config.toml
init_std_qkv = 0.0962
init_std_up = 0.0962
init_std_down = 0.00868
MLP neurons of a small language model. Each row is named by its layer, matrix (gate and up: input weights) and neuron, and shows model dimensions 0-191. Each number is 128 + 24 x the weight over its row's rms, rounded and kept within 0 to 255. Numbers have three digits each. A neuron's up and down rows have the sign that makes its largest values positive.
After each neuron's rows, "fires in" lists the words (lower case) most often at its 100 highest values on Wikipedia text that the model never trained on.

L3.gate32:097126138100136112159112169124123156138075169111103165123167098109175133089128140098143119167092144085126129140149127134110104094112170130136146169141141181145123108157152139127122166177178126147138146135176088111064144089118136151106134134161130106128169129107126131110133125114161116100118103153133111171100177109156158137128144105150147152139107123086134117133141165159134160103105126134159136141113105118163129118097116123161111143134146134121125080137085096123137133164157137116140153142120117152121161144102140113150113109101116115075086089138130138112124122104172122142
L3.up32:113149163168124139126103172166149130172089166144092117080156111125143118118116111114135116137124094102161155142178130119118145085145121103185141154141141138116129105116145143111107158179161133117127140143133118152107125107138107133122123145147117133119155109087117118095173137116182135114108119140178108162101152102154154115087127110142131172135118121088129129129131142160143109129092129096143123096104112143105118141146134147159179144124129112115104139150117088109125122205117134098129153128120109179115156112110144146130129113094105093104104118146126147062121138096176152093
fires in: "used", "released", "published", "announced", "using", "available"

L3.gate334:142153156133123134136156150117087140101138093126129106156186140072127126109089128132121137132116120114132144113131146102107077105098126136131138138159155122136135104148126138173134111099121112084123126114116123100159124130103148107124125148153122162079100120138130121157126139097123134125141154083131067081122134149104118131140080129106096152162137163137172142111125133138143120121141147094129128122104124108131155130150175151128108128080093169168122151146105100098166143125136114131143170147124121126166116169121093106109125148165166095139086139187096070194089126137152119135
L3.up334:157133176127151151148139135105116122131145141126124111124162143111129099113088158100131144118140109087169104101131147121088117109138131119104130131185148131178120146137137148121111111105122103123135134124081136099152105146114129118147128149131089140093103148151132108116128114138113108107163149104186096128145133122070098050107110130145119147122160140148161145093168147139148154105122122134134129142137100136152155130131139154168136147106092131162125118147107113099164125111163155164139138099120124105134105161144097063106139104161159124129099058184125078170122135128156127147
fires in: "the", "goals", "support", "this"

L4.gate400:137133133148130094098149150109142183111133151145093119136137135145125108148120156129164125122153144138140122134139148132100103078129164136095114142133134129171100142161135143103185130131114087112112149084104111115082131115146108157154107165147122122089112113175126129158188137133126123096169093114131115130090121108088096116117089109101115130122153126165113162122159140109147138155136127145104107139103169117150138150127119106110128134061109164152138108176106109177133119117145114105110157134130152143127108151107072094130147123174088118125142101113117101136094188149081116136
L4.up400:179116142161151100159169134107124122107085131141118123136112124123131135112128150148146128178054180098161117117150147089123123095138168147144134175117117103124115151126134127110156093102134110134150125112183087149115090114130121142167103159126129155106117141113105132150132153154069080094152141147146106124114140101139168101136103131138105184111133100139125113094157152142126139141099142135118116086156165111117155126139129104120127130119120151120183104110154111138175154152061126118107093152175141134134134152083114111143106158134115155110120133131083123141159147123128126148
fires in: "on", "august", "every", "october", "september"

L7.gate154:158136130159110128125155170170174124170147118143107122094184115115121117117099120085144150144123108164135155119108144135121122136145131128121112173133147102157112152157154126157119128113189108120114139093127160124114148089129124114117141112153124136101107158139127116097146117089150123125084147149164123147139150090167109121153132125185097144157114187177101130131144155117136144089107146186160108140136096116136172129135130112154164117112090124075100160135140182145135115115131129112164147144128121136159108139150130109121128105138137105135084155157112154147108073104162111098
L7.up154:111143162118116161142112155143132097109118122164118173108147149095127141098108155097123142144122082158175137126092157124096126147141129149140100142163148111120105145151184145148115130124179132096118097130136119140149157103142060135145165116130134143130115139135095161163098148137147131110115163212135182155135175128140115109116137169133130156141110148125126101116143112141134170122098109122137109131143102129151135163090113122134120120136077138136126132120170131107140075130147155068111132148158149126100146135151186140119126102129116152152136091119104097155110170144155125106
fires in: "said", "can", "would", "stated", "if", "means"

L13.gate194:138105132151112126146109140128127098120128165137124126130137126132190054159149122145115161123131154149096147137181162135195142114118143095110166149105114104085141094126151119145095070136103125154146163157117141096121105108147142120124091148087135130150127155146106096132129146113124100146091148150118117130132095121139148115130106167088117080185125075149139107126137130141159125133116120168117131107108161124136116104113123131135129117119102126099136115110086140091101135079124145111124114082098154139132133134087099117120130172101117104142153112175116092096102135134106150072
L13.up194:129090132116153141146174080140129102126136081173137161129126114125128066115145109115112126159144092162152149099111093135139119129143120141113177115144135123164148143125133133149138119134152096166142153138162117107154170122080186077122118141168168154135134118162132121126166123100130114143181106123117125122093136154115150087116135122075107132142092106144103111157089129132103108136119133134124149146158125145119138110141077139112112119181173082157056121133113110111126131100088116099117102134159123082109106120103127154135131099134116128140129114106109091162143109127125103108
fires in: "in", "during", "to", "as"

L16.gate158:110130109141131120159129138081128125107113120126110146135123138072147079159127116109107150098146127143126098115137093117107161099096105190094118143147121095141113109160162121126130113137102111125115138147153121140146179188145139114088154122133126142111137114093129151113134138146180120146102180136120138162117123117125090135106155149128118115126147129137069111128093089145077111162152130110099122179140131122170126107124129064146109130137127146160108171162129109165142173133129100140069147135127127115126106142093144117137170122152150157160107059125111153111102143136108126153
L16.up158:145141096075147155122145127062140119126110138152124137131152133128098134140128160131102163115106119127125130110134159097109137152133122136144111145119108141119099129211110136158142130115131129074097123120131131106130150145137143126142174108141134115114114089149110132085151127097091110086157130168076128135130114079170150131127130132168143140153117128111093120104115116119101128144131122114156124124111110122138082098134083114137079067165168184127113083120147168117148135107137133133121150114152138115117168156165165167098127148137148108114077121149097168171134121103134125095
fires in: "was", "is", "be", "were", "are"

L16.gate270:162074116157121164147159108149115098101124064155154138106116148110107154097129092130168145122130127115096107121158124112120121118135133136137095118135098134135122159157150154120145111118085134147142118150141123137076175107150124130078150126113101140144155103155118141126155093122088104103137152123153182097146098132134135135124152134119172138131180087132110081154139139141161119135101146113126177152105133129105122159152107156139131093085113109140070150149099201149131140111128110104126116127095095083122113120074138106117148151169149126123131148121134138098151151143144159124
L16.up270:095148092141153169121072073143122127091145128102131143149131147118117088111110152114164118110172116080138123134156120129131155139131135128176083062135120135121143113145130131121138126145093106168159124114118154112125136142118158133135107110120129130130121113177108151118125150121133122092091103135110077094119143131113143148133118168156128127150172146124162121129151139100102108092121118104089120100099087166164197132155111136126118106115123133107180153145123124110097152155180123123156176145149150118138150104126081153151141117141147107115061145165139130102111125104148127120
fires in: "had", "has", "have", "mitchell"

L8.gate94:150134146129120146135147111161102155093096176143129104144098133093084146158131129091119108140089101116128109156152124101162126158111121135103142145148095134166180161120093159134097126123178133122149121106116098141080145141118124112127082152163153144105145095129099100123181129123150135121121110151092132153124154104108143147141135135130117097130140148126171168095133140138108116174137161131100116149152126127152117163135173130105130154097097126101112106138082115105142125136163147090180112127120172085159126086144122137125062086124126091104096130109122109115130148089102144129
L8.up94:133133111167119112100187124140143104103122121124121125122173132100103109142127129100151083082096113179114096124162156100147131177134142137092160128113111130142106124135138151126117121106148126119083117142109160114118114105138112095112114161144165085124070110120116096160116141114171102159179123127136117154088177153147134157120117099143143151132153132095121116153116193122126136099124124128129149117183104123132125103136133122114178153097114068125095109109170136170147125160100113159157124116141124105074122132122109130140123101114119147091112118114164094112126107086129148111
fires in: "announced", "scored", "released", "early", "reported", "median"

L15.gate158:131081146126133089141119128119173161135113077165114149114097129108167140133160141140104126147127115168121111162116101122077092115125194162117117121147130129104100146103152155171112156163147074142137111106101112119120154125093134156134146156150095132132099116146121113119096131123160137127114125173116156102116163104166103147156143151136148143123139094098184103083121166141168124120104139146109158108163116117103176149152129096159101155135097149137116155138123169128135149132133151129107180122126114083102135107114142161135143092118133127152111124180113107122116120128089097139
L15.up158:189139111134101136132141151123125104119129164130123127139115136139180168127124122099155109075146115118130141125106168057109136123134103157131106115103166169129121091116162137160097073110147132132138145132102158136114118114089115134121136108140127143129128119148133128119143086133196123099185124158104142153104123134115161136167101100104071103179144096139138110132118101116110131148108098119168144143137134118089135112104158142104136117120146136115088125119167116096147154111126108109112149068164139103143124157156165116120120152100094143147091135129137127086113146135152098072
fires in: "the", "is", "with"

L7.gate387:096173134092114142168106131123116132135129131066127104156189166120150137127126126106136143105120135121120143127149109111176148151141121124141165150114119123171161118126157128112166130134112115069128095135092146131131122120076114133120130086119129127086126118150158155148156084176130105098138092134119130116140077089161111126160163104132147155114110100096115164140138091130121093123105123129082080111164119156067105143138088148148122131113120126103151112117117112119113130181102118123128124141141166143100163130108158152111079124114111134123089148084142165099134120156114153109
L7.up387:165118152133126140134117145092109140124113150114110118129169159146146092124081087162126105142126105128141222124125127105117116162108105107141138116159109115101136161153133119186152137114118110128074164120113178108108106148115161127135143108121149161141133124153118118114139141134079109142136144185137102139080142141110126124163130123101162121160132120095103164153141154091140118102158127116177094132102113141110161122150087116156127135155135121111140095124154134151132167138091121121140139101135137163138148154128147126132131109130132102110165068057125131173090162138139115134
fires in: "not", "would", "could", "t", "may", "to"

L13.gate407:123141092165123131120143119090138055105105140125136133105053097096124110059104155144139134136134134168176171108132127127123168125127126150162113105137122088140149161171104166130116103155125116111142142117122126119154097131108163124174081133105154132168121148090123107112119136112134116159096137152093129133068141125127133134135147111085114140149098111155119093173159104116139129180142150170126129142121145126120149119107148137105175137118129129124095111127126125127129101146125120125134150139088108135064135148106157143120111172092149135120111108158165119128097171118106109125
L13.up407:111131131149114130117133157108128144098137120171108105107130112112118136097115155161137100144138126163119147094104101151114157104094140105127110121159121110134107130133160160130114136135119112065105155151160121055146131095188111119158108151151103118153122146146102163137122135100155170137186101180104111132123100112129130077135185165079112143139075145171113102155145128118142133170117133118147083131128156162138125118159105129153134141140154142132115139133219118146141127146107122134106136117155187121097104106099129126140142127139126121138121113150145112131092124118118098108
fires in: "after", "in", "while", "born", "during"

L13.gate489:116101147120120094135115103111096121094133101134137124105198082088135092101159118121129137179092122137111122127151098178141115127140161128122151138108115121122147124103105141201094101088111116116133109115143095124145172105139096099132094099111143130109173158148129126136140142100176173127133145108141136138102117095161107124128136104159102127087106156128120096131150167116108143125152087123129128125090147176140119132173136172126142132105132145109113145132153138121108123129100102085101152146110118117131148136145153178162176097102156164122121093124157118162128106144177117116
L13.up489:118119100145186166142126131114098112130113098140142108151178188167137097122088114158156124102116146119093150124121139134099139131153095100108088170130134138137134112138134207112129118111173130151136119176113127115119133147154140136122143189090083142088150110123144132128116133123068143149105113144150133075153089101108118101118119163132148132137099195142108086095134142118116134139119113114141140107148126131153146121151119152133138171113131125134136120126135147115126132130156131100124133136081120075144094125085144118137087109106100124087135131150162113138129148118170101170
fires in: "his", "to", "help", "transport", "their"

L7.gate292:153115166107113135123125148110068111097132096115117142139127111088128148126139069119128146131137137125151146177121121157127155201093132161191114091148153121120104170184135111103124179129144144112168138163134099155095158143099118141168184116124125122112103107189127135147166103134130114134120114139134144118120100090098160152129134147111102154096113112134101115141151077103132132098087109135146131155106116147109151128152086124154155108135118116133148154163083140133112120125125156130123131101168136151080145118095128168148122127126106132150115143084114160134145129149134130128
L7.up292:116119155102126149171092122097119142143134130090134133113179143089189114092119129092158166099103150147176108106119167163142147187127136104149102123118100117157124137119168102123103080104164125137117120134118142150121143125122120139152171136123136106139134112157154152085064127135108100125146169147135151110152127076134077114142109155134110125126093144134137115140105123137122172114077131110124194155122110142101138133086147162145127101188104114136125126126130132119135131152117094096157126158149126171118164135106092156121119096109146121144123117101148115149120161116109129145
fires in: "can", "not", "could", "would", "will"

L3.gate417:137118117112123171186113172133092129140174145150103118158157127119108128119128123096114112160140121107152118135145165143169122096163140099128144157130164090131135120123115105107150121127141107150091099089111059116129115157126132140135118118145183156146122149129150134101144112171109114143150141126118120139128124157133085110122145149134138061115124178100160171154130151137136158112155074125125175149118120156095143122123137139125071105118094091127104143111116127137174124092113148135141103151083060116110117122140127119096175143108110138124112143101139138102166167142150145128
L3.up417:190133127105132179164154157155113103171164137157119124111125094158111152107159136120174139119118131133146160130107141113132129087113133110137120080113146099157138128113108107177151140132147108146142126140146100159120099134172122155152127119183089155133091105130155144125126129150136153138128123132088103152119143115080115058128159120108141077139125154128176135110147141160116163119176118104147149126146118127121135145133166104128112127120111132122090121130142123098114106127116116112105114145145075163152070159165182149133134110159111110158121117100105136100113132097106181134
fires in: "london", "canada", "england", "australia", "brazil", "spain"

L11.gate394:154116096126114127179144140088157138103123140113127089102116129130125117099104148123135138145135142131138134150107100097109111089120144110154107151163109122110141138107173177170111103098134116148115107147158147099146157120162134123100123124110112148124122086127075100145142112139172126135083105152100156125099099128129138158175105113088146110123122135109178140120120092152123098109174071155112150147091161116105152143143150131125108141123115151150086142118141193134132116170081135114101157147161155129129134143104107057108153148167172153151125087129107107119118130136156133128
L11.up394:139145148100150152134114153122144143131123084114100153125156120092146143123096143116155164132159110122128125100122118134140177097131131138123146157102149130109112128134125157126108166170096142125092141125099172171124130138136160152142160127149158123146142161109182160161130123140130170089137120124142173159152125129159168111142183128133099111089153123105132126165134148156158086148130116141166146142140126083113149099072104189151114131082103117098108079173087126123112103078123100113144134108122091136112119159149095127137119140127114098093095127134099134133156144112092146135
fires in: "from", "of", "with", "the", "to"

L12.gate317:131149112165132185121132134143138129096148107082085153155109107138132104104094159109170119129125149124073135129053128131121114108145128127139141147139159119147094158141133156097093098137139119127164113131105174119161154114109142123144098100137138119136146138128130122127115103149141113140172100115080130143138086144149117110133158140106155137150189128094122123138116169126107134106109137110096127165161114157184101118153112119128141136130084094140120181067115129114134127142077148087138129147169152103139089124124124155135130132120121115113152120117117112168168176076117124158
L12.up317:143114111079125160137069115117133130144114131131122129152114115129150105151133122142114101144089117136119131140142185202148144123134106149145144151146116125124143139114109144134136169109101165090183129123104159132144115113156145141123113130120117104149147142140157130153095200154130116115119141127150175129137147147126140130114139136141129149111147135116158091136137119118141127046090131085138091180127123154166114157113156106115131080135127137126152156105116139129146118165203111139144119151131134153111125131125165146148102122130137208131158119174078175125115106138118130135
fires in: "of", "for", "2015", "old", "ancient", "francisco"

L3.gate405:187166141119132123168149142085112123123119150089134136109167150114139130117100143153178129099100131112143117095143131114145146138134112149114111124137149117170149115110151106115138099122128161146122096116134107099050137090153125103149160134132146142114144068147111113118117122084133129146115145123121135096122127086139159151173120169143095142129126127146088107156149134100082099102109158146149147108117118174088116137133094129120117119158088140111108147139118177119083111106167116099114126129111144186134164139113141196110133120130107111152128134092121116127150169146086146167
L3.up405:146158116104075114198102171118124109114089135122127126086129152118185116126098125145131175155148165094142117106144123100107158175110109165128136127122131103152110165099148083154129084101103157150100105142119135132103093133109103122132122152120125141128121078141124123121132108149103133094114135122094128096106139106125153172190116121133112147137142152120102131111134125091076104098104121171155140138086141177083104127115107100102125125138136103104120137155113148142094097141145106116122146101141157154114157114124123155135113106151127118180107117114141137156156162179114139150
fires in: "had", "would", "not", "could", "should"

L12.gate465:139111128180126109154136091139138093087146098128128126104124126139149140086111150149123116116131168150139155148117105118165218142117120108109155090129149078115136135115115171126123119149124124105160080129120133109140110133108121145178130109110135155114138132112146113099144127114121179144194145116106129192156152115159110111133152145110118127134124146120121132152116092123124127148139089135142107151109136120059156107083164117122136129153173119123143134151147150144084115122119163125121145096124170102085129124086157170125152169143184164125112123129138128150126141171140107127
L12.up465:108109103148131120142151114146196140104154127108141132141109132104164139103153140166123140135128129151139139116098147117084131132132112117129145122167143096126141098139161146123094107120153111089114114086158159113133128094130123167123144122144124164127143129134117114125152145111107139106102064123137164151121129116156112055180145152085112144089102112114146119110110157179103177142141101127117156125162130149093163137122134140103120103135165127072154134104114115164139110101093152163115102132127136114058118120131183133157109100085124107146126112166109122176118113155116096118
fires in: "after", "while", "since", "despite", "although", "when"

L9.gate92:124122132113132129133127127208110127166125089125146152145137097187153177147138107164108119151133162100132143145129120115088159118157137111121119104111068100139138153174124113157132100149126069135130136080128110120131103112138122165140116128175124157114118119136162128122148122128120127089148065122102174136140124103141136148137102144084106120126141086094114114121154136094121122107126144132140133135131143175133149143141127147109102192172130162149104109158092133143131116117110088126116128142116157071143155126116108070111092092133141135133133100150121125143102160075142109137
L9.up92:099123086134124156126149142115133113124116134121073110113146108137115150113130111159115144196118152083129124140110165110108119127117120168120130105139131121120091103094115120127168120134080096109145112188154098157123148131172088123159108157123143144090137093148114176131124118113104099139117090170103133136113153125093137128153132142114155071082148147127132112105152113075147121162134134127087118074137165182144107147116111123143173146071134129163161130109119105151122181112116150113107127154108128131152099161097126110106148120119163144141176147130118136115101149135122124121
fires in: "on", "the", "of"

L3.gate441:127172183169139095156113142096119130132158119147133163161132177162134130151107105074141121102141089134114125098182083140135126131123120110138132138182130127151094120100151147130153170077137135120120095140121139126146095093128122118154123127140098185142131141175106133138144148127140101086153119101178104125100103157089100093142159134129145113158147129148102140123128138138105110127096127143130093114147101128090149138162127140125138100099150119100119111126118087138137194104138115125088118121108122178137167155139151105121129162137162103150120132146176114144113112153099091154
L3.up441:149180180106116093120094121102122111107132110139092132155125137150136143133135154076123130110107088118090109085158085133136142118111149130111147152187128112160090150101144159129147154129127139158139114163102105147175072099156165124129117144180107145158147145160129127104128115145141142103139112104134115118106148139143093096138115153115117120146118139160159139101131163123107146140127118119134117106124119145082158142167125122129120090116144132127131103130131068107114187108138118096115115138082143159143157165116114125135148153110144114117123123151172124121131126182070072165
fires in: "this", "research", "support", "supported"

L13.gate73:143143135150121171135106181147110106110184116119097158110135135127149143139115128113093134138156125117102163180142086085125153114127141117163100128151100136129097116124119159159116132134114117132109109131166093137124134147137135128134149122084138160156132123128121148123104143124074118108109133118136128089126150107128220105151160123131106128117089135107125152155132156111131085131074094138141161077123130120108125130119171090144127123087113087108148132132120157113098113105102071128120170122149095101162099168094149113120105132111119131138163086082148159128113093128151157148
L13.up73:138105131124096139097161156106102142149116103130111085132188142122107139139131175084161103119077106148132097132157120115092122096139159111104134138141147177147128138138125194125116138124092095115142143146153164160156155059116122122117137120125146155166154113126137122139142156150110109135115097131135092123158151166139143129105109122099128142146111111110143135120133132157117127158130090104114133080163150106123131122092113122139111168099149116119141091114140141136050130085147091093079155149144117141121152075165169093135114088152105116144137126108104154111147133125121117135
fires in: "the", "total", "with", "municipal"

L8.gate420:162101164112124157133127126119106147146142103183127119096134142131154097162139153112160132102162151103123132171123126140113134130143130145178131134116154165136140155099111160140127128128117128132123134107130121115196106118143072104104111112134133114134147150128123132144088113152105139165158139108129091081137161157167155130130157076080148099153115171140153111123136131093099119081153151124108092083124135105094162109106129173103120162080125167093115171148116119109107154120079102126104130124125125107177150118164137115136158083115152131096121162106137140149103125133160109122
L8.up420:144134177121175090097138155152129112136119099098069128109124139138104143161110101140145136129121108125131114101102149136115124102167150100101160145155179139160126129131094127085104138139120152142124161171146119153126112141156110165153075148094161128106156109105136172113134136110129107132117146128159111157139128138156134097159158121130134106136133166133132111159125111115093100128118083136100145111100161118108124147100164112190124143093098158155122108175113126099134131112105129149167080120140146149132124110101163127117095128054153163147125116116133122123162146085110086154
fires in: "their", "his", "azerbaijani", "those", "the", "other"

L19.gate159:138128105127183101090111123145106103120156088145139137133169111133099150138152135120139096130150125149149100132136135095149107120153157160144110078143124144174110121154130117098115125124168131176134152142127147158122117147113131114133141152106146139128145113190133141132092120179160146171160132112113145114112158168147170145124139065124117128101126118101141060112148109072121116117102120090122124087175142098174167130104167096125124121139146096095112142108101148149144096119131104151141114122115116135109170152106124127156118105119129165125137122108126138152132099147179193128
L19.up159:128164071130152112123137175106144133146146117080143103109135172125147175095157095085132117104139133107109113112164117143122112131106114129139115098141139137105118148140113162136141101129133124170126128168159083138104087121153097120182124154144135113162095114143114155158138103110105142189140111110126111126124181149131137139152122102147132129095118160125140134130148099074132119105123128134128155175182118114108137158115100115136147185073122164137114166137126141120074138156115123117126136191120097158097124094145152113120122092132125139143160164142139099110085137114136117152
fires in: "the", "a", "s", "lieutenant"

L11.gate320:099194156122154132151117120135092125070141152067108112101132114120134098107119109134132126119089134143142172110081146177127099096123168174142114094122159128081135076139180156105151111122142103149109140135142099124180164086141115151151136118136106137177148138153168103111104124111134136155131123108094160138164147113152131144138085118152158127153115107110118115139085133093155137114108146118123151105136157145163139121116101139158152111156144152108132128117130165107121097091091130136110120157132110086131114159107159154104112119138138171158153118104137156140113143112154127114
L11.up320:129121111148087133140108198126076117119143131162105149113124138154098159115153145207155128113127125134148118149135131134119141143116124168140130134121122060150130145145105174122118143094120145142082092121146117114134123120186145121118145105152150143134072089151112130118141134152098103130111125172109129123130122157128146136133151145102093131092138139112143095125071119099152125086074155150166103127116103165110134144103147116122140120090153116108124123122129101126123135148098172127145151110137117122127153101097145150175069142136144176145079147103106118108136131132113106080
fires in: "for", "in", "the", "of", "to", "praised"

L3.gate385:157095109137157148134138106141144125145108120120144118056149131119110115108166134081163152123155092124142136135097137072155125111153145174093134193081103165116152125148121132141150146157140087149180132116132100127127101128101165182125154167097129077113125077118155113150155102131154135163120149109142137111153134117123141136146131115148125148154149112098170153093110129127075133094122139125122165142160144128146155127109150140146081125139135128158107113145149140107131115152126077125138159160125120095138158135110121119119137120093164116142102123157156121147057119135142119118
L3.up385:127118093125140143102155109117137109151117096157107166072139094141152102127122139154116121123096111070121077157134161164075126121136136121108117154128149133108118128129153094128116168135097144131095105167155112158110163137128144131115103155110139114074118108150151114118157131113137174125107079154129161138080157127095126116133140072147105106094106166122124122154124155126105169121101128135109109139140103147115133133115127120163123122114095125138123136137126067097123130177110084145155159128138117194148081109140151126162161130098145141152115122175096133083134113124142120164
fires in: "the"

L11.gate139:117149144120107116169119121094155116106133090123133077066118128100124119120165139159113114145111138119176168115129107148152100107164115132145103192083096101100118072146139169133127122151131071170142114137119139112116091102122125106115157155126131165153174097134151089111116116161145121128132078135124135139118064110172127144140133125125107109109134141139138123105118114120129095138137065123113175128092168105112159132090111125124093115114160109112134128153137116123112089121126148077099150110088114170132126115137125123085116152167150130166131127135122130124106121107102130110
L11.up139:101116124093110144144082180150079142149118095100188126118149133153119129160136117138146145121126123111175132096099139162122111125139105119161093172132132108117116109108144144164121142145125117153140126149134128086139116119125152103150168101152113165191115205139130142065173141153116163100142086141131093110104150101148146132131141139075106143135081157124124146168151112177090096136138123138140148121128101151115141101125139138084124139106109121132106111122152117142111088111146143134150102088086111126126140101133149125117158129099158132153154108124122127113173149116098106109
fires in: "with", "the", "to", "reach", "alongside"

L6.gate290:098109122097107133182094122169145135133127148173129127133168096103167101128078089107123123123113147113132125153143133117099160148175123112123153133126129150141120112154118146115118139101163113113115104113093100111120131126122164139110131088133100180128105139151061099158161154093129099104109127177168103149071097168155115111132129095166099167136119127116156145127114186150134128115105078103121165131144120138153124151130125104091148129133109135108137163141125129095149098140133189140163147159108104151127102098139146156119113079131124102141130107111111172142136108112138119119
L6.up290:069142103162080138158132136161131143121128125113114111087117105150163098145136136116133099159086089164156139171156113162177125110061155147137131133120147155113095143121179162115086122146143095146105124114121107128105152125132097142102121120143093135120134120140103121060138141101141109137129128141155082129097129144155103116162132117125134161109136083143108106145113120140120153121148135160116131131176093122115089163139134137147130147117086107092142129106094148105098159118116131091156131124078152103105127102138107120155111141123100174104084096079133117144108130137155120108
fires in: "about", "produced", "founded", "started", "established"

L7.gate281:116117096140173088119159115130123138139105108140152156114121150128128144117092134205185145134080083122125120108138094129107140144137127152140102166141170021142144118102118123108116098117131132172117116165092128128133107125145124131103167129113140095151134151109138164167123115151106150155123105130089134091134135124122112131122150174095130114120147081138078123116117111117122123138094129101106095105126112148134086180094138101165102113122123110124082120137149123140132147132100148101128141125134134120119078107134100111095142131174141125116118146179120134105105124143141133169
L7.up281:106149098157144148135136106102070166119152137182112118124135099121141124114088187124117119098113135121143122182121155129104126147082158167092117128122121110171170129136148094099113140117149097155162182140143122106155150117106174118152123109160109119141120130145143080121140143125128106125122107084108101071167129095132139108135113159156168155123133179131119136125129177119094138146143126097116105114117125117101104166140133087095112150151142124114167132099139098107116132125132114098137134169117125153139129119082106140108118129118127153094118157148170088125094174160120139159
fires in: "has", "been", "a", "have", "an"

L19.gate372:143127122108072114184137132136126126152124137112082141161128095133172095136135086104140126138130075163148055147150122147116121127124087108112142115153122145130131093098113120128139110096131092184125123135147113112107119156091176135136145095123101119160134144133135134122150126144136160152156148131135151128129122106142146134137130159110085130133149147147141118122151100134088162128077123167120145153131093121094159135148093106157140174164168147127126088133050158137123083130140138161084092116138134156104117089091109147125153109120121104155152117155163126093149135099127129123
L19.up372:100123115169120127129129118112132120132119102159124115114115115133130149113121167138113134123115101085167129165120120113123167139145115125111150082094106110142132098171142182139085157122124158124129119134107175133130096186096136135108116099128124165126098128107123136130090102126149135134145116117145104105134128102152152107151128146142117141102163089136140128072184166153109111171157132097135132125128111123138077140086136133166134156127149163123117140170124127134124204105132107107112129119139155101141236086129148152158141116143139136110147139104132140109076133141132142100
fires in: "been", "be", "then", "being", "was"

L8.gate144:160135144146130148104110131141118165132134108185153113126159156184160132081113135129136105103131127132116143138145136146114134116109074144153127159123175145151136118133142116120167127146131145133107131158153144107103142112100160140155159126088075131140128140132151140174069134121180102161119166149143135154103088140137120126121161111172155136137144130124141147160087127122115093096161144122127142074157110102143156114123153138140165098093127152102129117156157124116108125101137091140121112152163081139141140141149163128083091123105083128112133163091141117135189149134146172150
L8.up144:134118148106120122150154118160144139104120119143135131154133123121159155109115154124138128156098100133153085147142130160113129093056132112134159168133165120149092141094145129114179169143134113153159134130111104159148148131152172141135097123071090132169122150106130128178102080130146114137142118116145160113138111163128115064126129137136132124113116123180120134135089134122088158115127122140092168137175108143137077157152193124084155169100091153085129112127120133097091110128146145102145079100109145150117107120146132164136105117130100137136152132111110113121127162139108137127
fires in: "she", "leaves", "about", "june", "that", "who"

L4.gate234:150115101137084117137144077192119101139151109118102152129094127100153093106121115172122166138112119109185132127141122120080090120145145124147133155116118099123165131146174157126084110081112102141135138123114141118101137151075129167153162163120121154124120155093144109130152128176118157115102112139141171145111116141158106128149122170154124130162118117120122106152134157137153157142124117127081116117132088130115156148125156079115110156110103149144075132124148107094119100127122144157112168109115155117148147115118108101070094117166175122129105098139136121159111161120112150111
L4.up234:167111156101094138116106087172111109145143116132101099124167112097150123126166154151135167117072097104101101156133118134137111122112134094093179131062111133132139168096174133158134121103155116117121137114093145136110134147124154145093113144092152117094123117127146150125185158164136091102123118150089116151120151140102154123169135154125151119143126109128143144201056171124157107147155117137100141141100090152119113126119126106110137120164147152144122124143163138125116141116149119142159149141122104114148122140106137138075121169136115135158095127154089113152115121116132096133
fires in: "the", "during", "into", "to"

L3.gate65:144118108140097128190104147142128176124074165125132136161135096134156131112119108114087105082135131128135150148129141144102169083083128162116079085093111122095122111157124138117150140145102110152091106147095124096134164149141139119159133099125091102111142094119163086150119101126140139130166130123132107145158123147045095109132168100143142125154136155106140085132091105149130147119138107135109132112135127125171118117103139104105143103187140158127109145128099107150163137166128129113135122124123085139150125098131127159129139131135115110106139060105149128096138121171126136149
L3.up65:118106131127094180140118156146127104111144151141174140076118102091180144117110107117155149116084174133103080106160123155147128102115073146152130108116145136141144123139147093136145156121098101130141132125096123138152147110095127119133161118113143152121139168168077129136152140111121141142183084176112101153159076129136141155157105056092170148099126119107188115147143146132137143143124152132130113153130107080160143143131142132092107142144123101101136075148178125140144133105156155137137120122116140146108125132156116119144091094151103125139127151153107142136125141135114148131
fires in: "who", "officers", "occupied"